Part of a small language model's weights.
Size: width 256, 2 heads of 128 (1 for keys and values), 10.8M parameters.
Architecture: RMSNorm before each block, rotary positions, no biases in attention or MLP, untied embeddings, normalized queries and keys.
MLP neurons of a small language model. Each row is named by its layer, matrix (gate and up: input weights) and neuron, and shows model dimensions 48-239. Each number is 128 + 24 x the weight over its row's rms, rounded and kept within 0 to 255. Numbers have three digits each. A neuron's up and down rows have the sign that makes its largest values positive.
After each neuron's rows, "fires after" lists the tokens most often just before its 100 highest values on Wikipedia text that the model never trained on. A number after a token or word is its count.

L6.gate478:172167137116134109148138158100141116144121125135114095118124181158132137140128083119133120121104174187144163143098115108068133129135093103149105149073104148159141116137096075103109116116110085113139089134136136140116167112119132132114117150125118121129090170100140083074150105157147137175107119144072125147123155121096154168104136104091129146087115120114135130131135100149101133140129147122130072142135147127062118118143132122142119134151143107135149133120128134122124167091151163150140127148096150132133152136138113120118080134163109132134116155128114114097083154090116112118
L6.up478:122127151081142112149140145108121127153123104112112108099137161170133162124127132111150124113137175116158105127108109067092115122142064144146136129074158153133130120140067114095084109098129108144135064148143130136123135100141096123141132159128120100118104166112146130131150102122158121139132155123057152117133136093173145144116169125130082125128119110094118149123125141111108146116112156124110101070087148125091083103145139126118116145173143097137137189118107156083106180124132151135140089103112105142107123131120157113131104102152147133121174148121165124118101111096115134130
fires after: "," 61, "\n" 14, "." 11, "\n\n" 7

L5.gate605:139155108118147124121170135114113160135076122176113159130131144151134099089105110119118112110198126157131120168149119136086158098135137147122124143147114171101105125133104128104157088141109111152089132134112105141088091102069154160112105124135093174117170107113128140133149142157144138111143150129120131124130143140152165198147119137178088158136087084068126150137104106139136120087119125135142175146115138128113163104158151089106091104130127141105098120134110146177128103112172148141124121126129098120081122153090146112147124135117090127114157127120159168114133159127107134175
L5.up605:148114132121111139093120103115205075137125139137154126131107132113125102117117116109096162183139128111125157131151123120073135137139111160106129128087133111134128162110093107111126128141119089115151134159090158135123109100122143144124159143154154150081106123116100159122098138161138133095141112137163089142158125082103101172151152132119121142100113095132120153104144145135160131140159110116113110113105117076077143136148154103087135090147071149142120154134117131107147139112139118146142114122124103134113106130124079114137157126123148182067142103121148134111130134120070123115
fires after: "\n" 47, "|" 18, " Score" 4

L5.gate295:121094155147114167133103142105149115169111142129136124140131142158100088079131132171139097109132139139115149139155120144127124148083147116158095136129121124149184145149107138147129134134144116144160103136146165084073140112142136080113127144131108158127122112122184127166099117133160129110145132127106137103096113106124171094089165116119093106114078124147170137128087118141118159132068109134127182162119156154151118150145163163127124136112114102185144099114130109129165125117143123109095137151163159107137095105104155161101124111135150102122129125092137065128129130119158157093
L5.up295:132103135111108121141137137132119128148162093137110101113134150114123135151078123137061155133144142124147140155144082142152155130132139138159086160110112115157191081096118082128142170136124089181174090125102086164098144130142090124113139147167169106086137115168120097154113112114138114145074126141144131131159112165151096087117141122122163126135131102088125166126135155144096093131104128095179138136107108120117102134149134175106116094111120141119145123146148172117098119126106113115105094109141161116096124119176140140118065142126131140128116132123133119123156163114154131092
fires after: " −" 11, "N" 10, "\n" 10, "{" 10, ":" 9

L6.gate430:178106136126156133146117135113137119146150114138125133091159162151143123150148120114143109153128141125129138136092078142111103166082135093165175129134122174130110130141111171146150106072073139079133135098171158139103156179134169118112184102135086115112058133146118146106145117144141132094125110162111085186070095107147126105087138095096145149119084124179100168123140153144159100127107134122116129128171099173103164119145115115137129130128134122149148148091155109127125144157121132128146108142130110128150129130125078130131087139129170105091139138143143161125163124156135113146
L6.up430:157127126122100141138152136098113159101138121110148132141164104139124102121123073104130135099103146125148140153113131143114107121135154125095166129120139149096143116145121124131135192151122108169153149148135127091106141138088105095156151121140111122144108115158120082080139154094134098122098136149126106107110116114142108140108174126053116128120137088097150118131134124134160151149130128103084121102106137103153136133122146143128091123117139136139127131104085142139172109122108121107133102179114140068102123123097123149098115132125141134125121142102158146146133092113117133162
fires after: "\n" 39, "\n\n" 19, "." 6, " It" 5

L6.gate578:128128092106119133144159089094155099165150167068135150155105177142119155156102123132128126166112102119115122132119114156115124145182116152127091133153160086138133128127167118144086112102124112109153174115108129114118146093114148152158125158136097059101144078135135094164145134169127186096148130085151118104154125122131077127108132099122161093157087140124108147111138107141153146108140119116168148149113100127125131150162123153129142140120064134179096124123109110143152128137108153086101141158111135151158116145114122096141137120119107145115111108150131113146122150174166121143
L6.up578:134119129104161156128133096095087060121157137114127147131128110142135145154130072131105139151124152098140111162121110157197118110135118124125192146145165091152103120151144120145155127107134125071172098156116175102164138106110122144152152148131178112131120104164138110111137134123097163116157139134098118170136133121135106107150157114114143141164156126072105151107118099103092119127136132071175138139118152114165147111136094132090124110081092083156101141132095128122137119105133128124107120126119138131128131119117164146115124147156099121176100101138124117132118149121086102145
fires after: "," 29, " (" 9, "ug" 7, " Mar" 5

L5.gate314:154124164097114112140131102101109087095129138149131153094160142096114106140145136133146096118163155081194142159101124122111128103112132114156118129126152121134105177157149154141117101110105146142108126119125114075069127096145129110134125173159132144086123087088128127139162162128149142096120131123104096143117086094117123151096130107142117093129131133098077122146122129129169143160092142122112077122145121125102139136167157142136141116116145142138138145110114126112111163179110117166087134097152136122135140100107104131109112166168131099158167112119147178129133131083098100134
L5.up314:147126155101111145113126127109097155110170116136095131129121136107127118130162100135130123121122183102152119094124139104101152150113139113115133112071161089187181122130139155134133141155168131125128113149146107118115090053134119107116140151165141108139115125111119098119104091131119134143125149089127153193105144121142148130150109088140120145090165131077110193130115130095124122119166151152124154091128100145139131106107150133151148144133131118191150127107131154102159122142121093126177124131086166157140101139143165115114097146158109125105127078140130087100112116087135124115
fires after: "\n" 34, "." 22, "," 9, " example" 4

L6.gate469:144102160119137131129096102164129175125115103107142140113154126156138100140118134104129110111148126143152159099096144116083168100105082114133074121073110106148138109140110110140122126103105146108118139090129162120129169087124149174157121137140103127125111091121159096118138093154101139157104184110150118157123116135118161128139138097140121109142102125119141108106150070103116086138133118118105124117134154152151089125137130149083128189097098143121152153110155124118108168173140135170110113127144157139141091111130132118173106184133139080106150130149146084109131137079138169087
L6.up469:160127182099133158077090139138117157098148143119140110106099147132141110125105138126139082098135142114105164077151174141127131075099080102140077140058107128138134098120115131148157119105148116155096107097123133119163139096114151098123136138136118117109147119127154148114145116120145083121131130127193138163118121144133169100152102137123119108144118128131154123173116134164113106112097125104150096124149166106178134115148146134113110134103147128103112144131167138165160128123145117142126136129174163114114121134110134118143116151136126109127112150158109104122121116071136139081
fires after: "-" 59, " |" 22, "|" 19

L6.gate256:141128153110124110133145119084151118171139143141149134134102161174106140097084095128154077147163099141105153176073121152150134103150143155087142140111112117146141149132147136160133138125113193113151097113122136167159151157132113121095103066127128094133074122180120118159160162149094130110098137104166108148161109132143111082092123122147127146120110131142142115147102108096145119159118132148126099143133113142106152109119118099158117159170103133139120158109123082131118104106160148130100121135094088108116137113175106126134153135121124104172139150134124182130129142145144106110
L6.up256:099096145146139149135161082104104110154129122126085127108158109172128113105170106126081121139141053125099146147112144142109136096130108122110076122109129087090139145132119131080107122152120157097134104088131121144133106106141125131110071118113143117092137100090097116110114159122099116128149125154147128112125118125175114112124107142088171157133101134133086163099117178103135099144138098130071125094124161128159152123133133126129127137144135118180135111090107137133130096114128126136102100120129108118122112155090083102131160121133118147128134140113145155144136100175106139180
fires after: "=" 45, "\n" 9, "'" 8, "field" 4

L6.gate100:177134118130131124139179162114110136126122111133101125125139147171146115098152101092156100124128179134126107151129121107145109107153070103110150151155147120140126141107129106162173118123122167118092126114117119141150157141153112109130155137129111109127124145109127089104122137124122180113119128154115097119132105126165127100074116102099091158127108130079140121128140121107137123162161139147097124100156135105114166155126127090143117169094151116133123126066103099151098176151168135168136142152169148137081095109126125112100126121165115137109133165110148148123151150155167105195
L6.up100:134183124116152146156183108130180137133138103161095186151112124108129109123122137109127136163157128124128108107098147131096145143096175115107109146111109113127122148115160176129120106112171109148158120127135093170108129095174150120110115107098097125114152126114130156122158131124122123108141124112165118164072119127098130121076143123180123118096126145090069059096105122125132138128099123126154164124108145118169141137149137139135130132138105137053087132115137109133126142142118110141129127150112164133143153136120124094120125146107154131110146131147117159132115139183203201106
fires after: "." 47, "," 13, "\n\n" 9

L5.gate309:132081126135139123118131130123130141077151154193163179112155142131141120133135110108127122148158099129101160130098106168126152134124129081138161146076092127168146139156119147124136156137141133084131119121149079163075150121173128127122085124153090136089139067100175104118127157144134151096141153077169087136151123132130116153136168130073094137125134080103144148137113148120139139117132124104152149125122148128120127102107098122103132105130093156112154143125156168115085091143151103118148118123128137117097084168124153090108156134148136097117087131144166138101144087147121095103
L5.up309:102134178094128114105131152113172147131134159115170134119179094130116123120099126142127128144127163141111162110131116160134177115145125113112130116113133133152110127157104113161118108137133078104151126124126142102159084069087126128132141107161112105128127139137116178100130143112183127164168092131148145138128139125110130108150109115102151117076113107110083123107115151160114081097119150105175092125136120120152102132122116158153121122135111174122134135118167181123115095115123123140126101137100131100177087147111121132177135161120108109169146129151091148073138136140154119089
fires after: "-" 90, "|" 9

L6.gate633:097120132102123092139150141119125114133128158136129170123138166116119115101151094153130093129199084127132154131122125161106097112134161116112131188152095071149117127139097103155139121149122132125141156103110083158129122130160130137126156102114136134135147149123124135168155144109126163107118138155149145123149134164147113158160133138127089184141177170118154136117157100164127131094088099137114116159116088153094093081161138098134106108103125126124141186062118131120113108147145148116104163119150137113069113102085086123095129136088121123122108150163143058126100093143106138150
L6.up633:109111152138168137112112125148153154133152112108099146117171121139091137114151086100138131134120090177117132172107141155143093145119059131108134111095155122150127093103148132101093151137145101084085115116187130125102121117143084121155148182147152164132133140113139158140154160111086120128140121138080105102142148125116153098134118131090117148163122130079141152115109178145169095140108143164135139108115101085152162098138174140164090155122160115142142148119135126118128179127098126106147122119119174095137144107127112133152141114119119149184135100121140117138134118074107121111
fires after: " |" 25, "\n\n" 12, "-" 11, " -" 5, " No" 4

L6.gate403:145117127144128115136142150128140080096130139116199141130150142119132112104148118106147085099122149151107137150112151158128097105108145106131094168114143096171151131139179136118120138130115083148124110121130144076113150115149130129130115152102079131112122128157106129124119139125105166104117138138137091105104170087100185135133112097119126134136101144135159115118128136155153114153153161155062154115136130109113123105169168147165110122126170138127134181113130161155149144112102144081109123117092177154121150143150124103149099086160142151077125114140126108115143116126102108118
L6.up403:090116120085123130063126103175150160120115156129107147095143125112095128126114123121101130103146144157185124120157124108162136106126133144157142099112088128117088141135135113114115126161127167153169162115150105108116114136096114128163177175179168147104173144117104157082087107080086176140135148144098137103121124109127104084156118133136138113160129143126110097140090158117139135138180141158155087104135148169173101138114144087103092148110100138110140108153105132136161151142091127127106135132133177123155117105119115113154141122132154142159107139119106115093083091122097131088
fires after: "|" 53, " |" 39

L6.gate542:147145094120112145167156097103132133100174154122143128112174151172109135122141110119130137121133097121134129109110162139152082086100122096120133092137152140148135173156134131121148082128101149137132133148115172147138187102137117108118129110113127101135113133117135096145128126133124141130119128090159145152110122088121064137147153109118095112164122142117143145155133117127126134124130117095144169129142121118109117158138136074166147118066111174134061139132096134138109119128092097129141098093153127157090118116143123139140122200124105148136127116164163181114143160164113106143
L6.up542:190132152156120124146112154086117062137185143128136126160091126119084117141097136134122147138095184129123147101139163140090144142097132146108123091163130143169124112132168102092154117088098121160137113111112093130118108146168123135105135139101094136128115193129128149118119115133126148133127120121105111159176133098114134166083145144124125164085117147136090145158139166133124128135161139103156119101123134157130149124113122135160163117152125129106115077105129127107125126111118123111150155134120158102149146107106118137181105169096173116144125150122108154162123115119159177179
fires after: "," 55, " However" 7, "." 4, "ition" 4

L5.gate299:148126128116124125151182128158137116146131098136126136171157092126152128107153086134146135106129155120159116141144147115124193144154130153143096122069172126136120113136127131167104152127092071124133131142106132093114140150123134129119108158147124085132131098130163082150130122119145176138098109155090155125113138133099141127123148083110100107123122112094110114157082118111123110148128088106108142195136135120074113149134143125098118164096087142123125120106100115116133145137157155118130112111121147089141100121099101105133123179133084076148157126136161103117130176143084108084
L5.up299:107140119141127136140136124120096158143126165145075103144202120133127104141083106139167113132144145099117105128132193152132108124119123165144108141116173080118118171141113115113151117130136110134129088131158071078109141131104126127105133145108133118141139101137151100134137099126112143084094128137121161150116158101148118103128103144127103097095148134074108154128124113114134142108188142073122138142161213144102125113103117132131068140093129090116160167134073132120130131147167150126125130131139148106151111131110126119138157169104087138150117108140132113182136153127132107115
fires after: "\n" 99

L6.gate61:105124133102151120144164098117130110116139138110114135118156144139148132153139126099079158108101121114111144162075128119138103162154138106187148142136142138158118165099157137150105157119128119111148062149139144102173146097151111126147055123079132092096141037172164113159107129146138131129124123068132148115101184133136119172091131051126133109139126115115167124117132088095143178070133101147097108111136161077133136144110089137115125138129099116127135142136121132107120127143127138097135139105130110139167101098101116119117143120117114162111136109167133154156126141115115163120
L6.up61:152092119132162171156153145106127108118115106082136130092136122154183127130130115122118156128100077120152139168132179116125123101128140076130111137135171153126122119104123152125092145120133071110135122146129110139151144120127061137124081124126147105137171083138105128148093137105120131109143110121151163119139167113153129152164136151138135122114114066135140097143132090102081126139152113129172119113128100114146095141148111139124144204151118108138090155144106113133167173134102117146107125100092132123140141115098113130118120098138131138111131092121149135115141130159131127111
fires after: " is" 23, "," 15, " =" 12, " (" 9, " was" 4

L6.gate529:069114141141109131136102128125190136126128144113110137114121177127136135077114085096095120111151165135121154119200112124140134145181110107115111097104089135126134131163139143076095155143142112163137134125118144115107116119097125150164105180133118110129144096103182136126153098176116110103141119107138081155107150157109166142162117101137131170146121101177117160146090102114118132110083111157161173138126131130146131096114101135139120143119098140117130135117136113152145112094103175152145137157120160176137123141101148104127135110135123064166130154139136122123153126122142130109
L6.up529:109107138115109144109136108157157110120109139078153127116146111124094094099136162130115153134118134131150143151148101138079141120124118134132115112114095144152124137156102101121062131120159190131126135161116133118161089109178128099092120149155144108090124140095154152111102132126142149201113126120149094138142125138092141136141165121092092111156151133135138110141128136109100114158132124129169147133103190119108128123093120143090116132154181138143122142157111139135140113123143116119175166137146164092116137176137165167139117104123156131103125171096152079140097131084136098139
fires after: "-" 43, "|" 12, "/" 6, " GF" 5, " /" 4, "{" 4

L5.gate379:143109146139149134124119137145132136165114159109105134146124108114135140125104118131104097151108111132154167139090143168139104135125184118121158110124167138059120159154143144127115115110114133136133185139115167114121163151104146165125125112103110116148154140106147120095106127136132140130109147158130122144162134103117167108176126100156146112134167140135145131155126134175162100061107085145091120161130108125181099147132108091158093142102171102158154121142103138146185122112142098138117113127172119128130132086088108099122130109107144100162128112125169115145094132119155119104
L5.up379:154147136143137098154081137153141116126131133145160140094109158115109127122133154150102089143216129125098138147121147118102137138124143161136114120094071102141139138107126099147200150120063123116134142131089171135119121111118135097111100114154170153132091113109101111142132114099141158135110143122096123144136130152151124114151089144100093122106102141099145158118122138136140132180152104081175093137165133125121110105083167127114118124121075111089118136171136134137123123037156150137137138108135179095108139139128144132141132107111105125076126124151133143166165136145116136077
fires after: " |" 74, "|" 21

L5.gate22:118122078131132085111157124129101159143142074101078162129124137133168130124141123120141141132109126114079138169146125102143170128162109127101103134143082181100136110126086107192141143120103113104118139131138150132117131161129132120145137145130130114141058122095149125127134128095133149110132133105121112172133120134120126141128144120099121123133088139168072097142119077069134132137112169088117116160124122151106118156130141157110178166126153128148122158133144102140170118098139130200155133118098173162118161123164120097087134146122135101139148147163168104103119155132097109155
L5.up22:149120128128167117131140150106153133150138118153141114166134151097125097118163130134085104102120147115118125100164141101157140166166115119124122104150130147144135105137157131135152142160127130145164094124117111109113124126152163145127123094132120088144142116160139114133122100101141100158108102162144146128163127147128150095163105124102109082125162138090116083134131161113143146126122170092101128098150135130124138162152126154117112124140104104065096179152132136109145131121154164129129107118124170156105141157139093101104112115155165085115132138111126134118152139148125097100
fires after: "=" 45, "." 37, ":" 11

L6.gate656:114137111130128141142131115072127152113118121165108119111138145092105157129117131127175100193140104116161117117123116109123073100142127094139122124114179146096077122139168162130162126101143136094136143140110138155132105147142172114095139097106175148117120120125099121071142096098127135138133147120111157126105157184146139100106118126151117134089110117078114111110171113150099131133082146094130109138108111155110145116120148162100097146140152156122119141144140141183141139113117165141084108142170180105152164060178098130112154131131133091166103178139144162104155130133108135112
L6.up656:137134168134075157130100169124082103123137151156120137156142135167141100108140136129119117131135134174132153141117079124067071104164153108157125110108162083100151107128119169134131134153120085142140140118120112141142125135125144108122143135073125121161099095157160116120115170109110147107116164122043126137174150193115144125115115078082133130096109145115130143131112111155160137146130109105138087167145167165131134135102148138152144109115127066164155102093125131143123063162153148107151131151154117131115110132113120081070150130155105119159119128144174075130133131135137106112
fires after: "\n" 59, "5" 4, " Summer" 4

L5.gate291:180097125138108146171140148112087141103114123147109118116122163112146132088120134115110112140107148119162103125172116099136082108140107116115116174092128128116133134107111096168155116109098137114162137143124101100125158114163120143147174110152128105153117181116122052101173091119144128126079138155121111123117107145148082132061128132104134131150131161144144172106113127118087132144112148117107118116121135130137142126120100158161097139099152126187113145128141121121184131165155097139143163122120116175117141115096115095163086153165138093136132101097131093149113150099106089092
L5.up291:140113158142141135140148148138085106128148157121167128081142156142110098108119105134092134126137150135113139128142154136126122121182102134168107122134169163117133128134104107122116136121144072112173135155148142116141127080143114156114154157156140098154085134097138094101144112136113115123107118149122166154136121127119128149107128111102083123137139131115132186129121098150122114152133058082118139138155136138130144150128159108160121128137118154184134140123121126122130192136101094144131143133090133140088150162142051127101129091130110150122127178127131163124107125096136142121
fires after: "  " 36, "\n" 22, "," 7, "The" 5, " the" 4, " The" 4

L6.gate692:118129137122133118095150145101119111108127134120123103137172189133090175121102106128118105149121115086152110163147128131105154101134119159157114124136103192164116122126175121100133138118090125114129128114128182108089121121096177086105106080090139171108111127100146153154156152120131124131098155129104100139122147140109134121121144152172094124150127096090191109131100143181157088155127116157148119098122108140141104094152104088121108101163121115090106122130119104121114101122128153098144113153091184101122098133127176105144123147131151111135142150116118145118148113129106127140
L6.up692:117117155103076168066101159096124082137141165091131129156077130151129114138114132130138132118113115176150146148121109141135110108155119143129113144115118156094105183100129102153158154132128132160165120113145114116074143110152145109086110130077137146089140102128142163087099156169120120130124127097108156097126147151132119141132108151121111123102143127135146126122158167152147116147135118145167132107113087183127109169086130119138105113150119174110094145135158122164115154114135114128117141084124101089154127139129140144190168097112158115079134076099147165091127131145081143118
fires after: "|" 34, "-" 32, "\n" 4

L6.gate151:124123089103115115119119133109117150132143125123155114158155107185161115138120138093150130118145088142163121132152098109136126161121122075120149145140108140138148110186136151158139136128051130112132167129134110096155111104144139139160141135120133116144087125089128097099083081104119139143118135127140103155088097166144086149155158108114139168122105162138097136117113085095144123136112090159108156151145126175082204142129089059107124149102153119145126132098128135151106156133139129185166118139135121132096130156121131082121069128110139127117145156110132130133113111113115104151
L6.up151:148096123088095123085135136142097170082091085140154138148107124126154135112130146108147121113121130107157122097150119130117176141107135099126160075085062128115117091164116120167132100138122103164110141132099079150124096142103133121131139122122134175171122120095155158108126108154167118146126148091072106136141077132132179127183143129163130105093142135130151158130112117108165113124124078160103139115109135134182134113123124133076107118115148128128095162157124162093150133125152125138151095148129128123139114110132111113143096135176131081107105119137139118126130142112131134107
fires after: "." 83, " |" 7

L6.gate479:181147112115112132100114135109152104134184113085160101143135149145130133146155091128121100093102154144125152064096097083101118133131089110132122138120077120146115194135141102115110151117132105158155147096117146119125115093153143105150135124156102127119139168123135120084169133128111117109107163089115112156109140098082110126057126104141130160123104078157125106141180131110137079152139122149127131127155143140110148121129108129142130150145120131133127118081145117157103102146131105179096127130144147169116166139140126172135143141127105125091106133186122087107119108107144089069
L6.up479:139154144114112150140122119146085098152122105124103100150173130189140084131090106122128143139179128096118135166097133106128106091125125166152129108145127160154116069127121113130160146140138142119150157100130110099131136106128134117153105090110124105085152134167143160129119116104173146161141113141099129145119129166177117104154123126142108145128118122159135154154165133144102138137146158125117068074135124129137094126143145112125097098115136134121083155115127160148158135111143101102087123088119129136107086152094168133142138174138118098116100126140132127129146124116125143098
fires after: " |" 30, "|" 12, ";" 8, " career" 4, "." 4, "s" 4

L6.gate669:108114146169131080099157146156109103116151150130118091143132138127144134105130126170121178123147140114111139122153125134145198145127110112114152110118157127106148161124132095148126144133151130118164130130084141084119096086123169112174124095132107169153115098128115089155121127164119127134126117157134126099090141130168127108170100126135102130103159149104113203115139155140140097160165117155119151150154173146123150122087099088135116118119130145119154128146164174107114139113121109163101116126115120129121154136117086141120128124139095101119178126120138148097118133154143111142
L6.up669:101172132117106140038140096129152154122092120163145130120102157115148119115135153104124145134123136126133161115153130116130130112122131078123138169148134148130144137121132134139087127129162122118161128111113167105159121106095123159126118122121139098102139159163117135119123103091160125113149101172127126109128117093148152103166137104143137149126094132139104138122130117133148137146102091161140090123132102122151140170129104137125157113093124068184110111144087170123146124183097107120115170135179131101111125079090106076094122065115143143116156143138147113085118138105121104123
fires after: ")" 34, " |" 28, "|" 10, "." 8

L6.gate504:128107140105145132157125109118161106156095178150142142178140155124162152130176090136124103109149109118133159123155152106124111120129094109130118112113155086101159054089118127114121121151155135134139130140106121137163118112108135133133143160138153157137125118134102112167161117100103099109180132118111131112077154123112200126141135170089155097156105092132142169081106110110177146160111112126088104157117166121131141111104128123102090106127123116149153136158076165139158107102132152123147169114165157103139133119097144126119112117113139117189137142146131125107142108142102103114
L6.up504:139143164158143128129137172135092101111092082134147119145139113140125128115099131085151144121134111133117093167134124131166144151119122153160147106083170087138103120119142086096125158160113117125140121103073097144171103150158137146160130134142155135134147162156090145161139153125207152107140111140127177109086138177154128137148117136107159137112175132118150139126124122157149120090097121097114105109127120113138097061131152165119115165139093117145156133132111123175153103106164143107093100169120163157091127137122114158114178149113119108111115157120151162133181145087137132131
fires after: "\n" 30, " NM" 12, " NP" 10, ":" 6, ";" 5, " ±" 4

L6.gate395:140135095100107122116151129132128101160147107123152143116124125119176106134100154135113108132143147110146126105103128131124130169100102132130168128164128086140086117116134115139121119125123103107137133163105161114115167164220111086155135139099127162195098164147136091123159141117094167138096145124145078106125165160155128114118162087112092121135141164055104140144115094162143103125162165164138115113133129101113148121158096127144146112092066131114089126122109088129139156128140153106116126094096139103101106150110113176109167116104132137149206179109124140093152122146154123130
L6.up395:082112166144103121146132124131146127152084121125137128143078120132131083157132100086114110176164112100097104134154117114153130181091145104135114111100081132129134108134170120141133137124109146145182120102170098136107110099164089082123106080161169149124140114117155094163171106086093106178113149142139123094111158142078118131091157103119116093119125100087098119126128154155135128148093149178103105149119154110119129131099111153108149106107158111099109125153189149135122096142129159138105149124145140140105098122128110108142093128117134114167117115157168116132128123124133130128
fires after: "," 39, " and" 11, "." 6

L6.gate652:120157131092135109153147130171104121127102165143119122086169149140132111148127154124138100117127130121134164082121139094142121133102095121126114152141131128170098094127160111079126109057116167132114116126128145132128158143152137094165112126082100122147127128130124164073128125135057128106177167135097137141137150124119160110122113160111122141110091125118143108167107097175161146114135163119131149113124120082204130165149110119142117144155119144109088090122127099132083170119137132127136102176146101150151154105153137085170118144126139141126121108119141172077163128170145143079
L6.up652:133106144135140163138154139068149110132148145155114133126102148088107150124190074126146143116144139117145137108090157109139136139122117131102087113096164172084137123123143132113174172150112126154138114119097112093142062143180106083169162102135144150124159137149141125123090157132120151133171107137104102127136149159182117119104097089123143101100118123140124130104104127165151151146142130106114087172163125111158126116168110112124138136092127124123128110105139135141164103092135129115119098144128110095169119124163116116141130131119162156117127097102118169099118118152114162128
fires after: "|" 22, "\n" 21, "=" 11, "." 7, " 0" 4, " |" 4

L5.gate340:144138097098114094119133136128126115147104151116097129117139173139140140130103122175132119146125126128138144143137146122046167134094157142119080137124131167115126122131116152159134093150147125149116111144138132104114155153109111118121127120097108115095108168132121106101194152130124171114118119155128099166142120106119126100031134133093120103094148151129090162100146127165129094146132147122178095092089072078153109101132116150132118149131127123164124147138126120098144152095116106130130127148168136113086146093140141102113133150141133133153158191123137143121167165083109096141
L5.up340:121114111113079126118119128139138120068121116160147149123119143122144082122113167156119088117117124163113157147116123091138154088146169120126133182110128114077145070105154134122169167141113139127126120118121107101082152102107140089133068159126104140084120124078132133128133135152116146116116083130161097094138165137116137150109109134139130129189115157154142122120088128150154099139145114113167142113103123133105143104106159140147085109147171168090103118103111102099122111139113120143154117135160162177120080106133147123122131123136132111177114138108120142127105127106142117108
fires after: "," 24, " well" 11, " due" 6, "ed" 5, " age" 4

L6.gate354:149155148142139155102156107134122100163136121115147110111115175120137133155108125133141100167139155153143132092099115134096138108125122110171122167147126146135157116163127124131112106104126089143177152124086149092162128077150154097109138119117110118108158151177115101107107147141144135139101116112145072153072124129100160109120094112125089104109112158132077133149152128119165108157154143142121116101175117155132160154115078109127136114098106133118126095133142150139111120141151081135095104119127137135134130130147110121115114119180149109098126164149092146116180181151158106099
L6.up354:146149125147118142128160149118141079165137139117122075118097153126101132173089129116168076144156137127111154082121147145122135127120117126172119168141112143179145110160135118121119115090123102152163111116120174092141153065156164114121139117117129123110154151178097128106114132128155103122121104124156107153079123118090122088128085131153105106109101138111110103138151117147111081143159174128136112136182136165152154158151075114142164107096124104131127088105132136115114134102134095140090116148118140138127137138153107119155119128156155132078079153118051140121151161121156108100
fires after: " |" 55, "|" 45

L6.gate390:137109120172133141126136153111120094146129129111140061126092156159137134164082126130141103121126150114131170093111149141110112112132115118164104146130126163142122100165136086147115105113136119132181118092099145108149146075128175128175164099119140105116127154178070127089121124133151116143110121136172131146099137122118111093129070136169129093106082118098096096128160130124115098149165146133148110143195145148166143154150081106133153126097113165140113095116115159136141147099129093148092121140135131127122148122126112106141116135130128127103085163149090137134170175126139108079
L6.up390:151116120166149146108138150112124091164184131112127085135119132143133137152111128095133105125117167138124153082094139118094123099124141124181106162136112144142142102157119096139088119108131136128170120093105146076144133053155148134137141120130096109114129142173093119100109146133149106136129107098146132148105104105091145102132097100172098083077078120118117094132183136099115080146138152138135108114171131158117125166119078088135158121104125163120088108113131179112121119123147097148089114094094120133150123137147135132092116108146141121081119127162103141106159162144160129092
fires after: "|" 55, " |" 45

L5.gate510:120119139134124134170104143148154166167175101157130138147137164100131163115128107098099145136142115162185137129103063093060173129118121144109134127084112109146152125137115137180108136171090149155136149156084119109154135096143155158159126126150127105099108127116165125131145082169175151133169081070124136161103149132128135128094145115091114125135124150133095115176130124084131098105108133116144110149088132140066131122109112135117153147153139131140135124131127100136111139110119153126144111133141167129112100140097144150117107122153161105137152112160148083103127099169127074105
L5.up510:127151133150110108092135153136156128124126098127157111136125127140119142138118089115140141111154105106171109123112114174107146152119169137120107100096103146139107134143100159138140108110138150166114150127096078103188126117120178114086116124145149133090140102116154123125102117110125114122142134077120170127108155117107126087091114145107113124147112170096156088155146112116112136125151099145127109157141155094067135064105120080102172111130096103156142143136108106146141135085137107127122123146178150071111128156097114124132179123104135161149103116180126144141141147107139084101
fires after: "-" 43, "\n" 10

L6.gate7:122124101125141116127110156134149166158137128103115095100115128154159120098120141119167135131100131144157119148126114134160107134117097142134130125107126132138152156151142153140110157117122100144178108140158101142143149149118161127162129136126086102145154102132091128126071145103105122140131135067147119135109174070168146170098145118146178097187075121116103081119120159147113108109109120136139127142094094115134095108126109157179132151091130145103127115148088094160124133152121098116171150164149133136130123140114185117107113126160146135098124111120140149118107085152129130158
L6.up7:132107144127115139100128147052081101140141104140129175117141120146137101151095123116120147084136122098139134156100139125125113096079123089136117156160160133154112123105151131168139180113103130134138098124153153082116140122099133121102148102162106106120141127112144145156100115085092114102098095082150150140106142095093151186115143125165096106107092105161109118139105110125104093123102129150106118171141112125133092137133163150104168114102122114127131109121123132164112102079149139120116140127117092165098109181148162124093107102127145144118144096122092123133102136173130123125
fires after: " (" 22, " a" 10, " was" 8, " is" 7, "\n\n" 5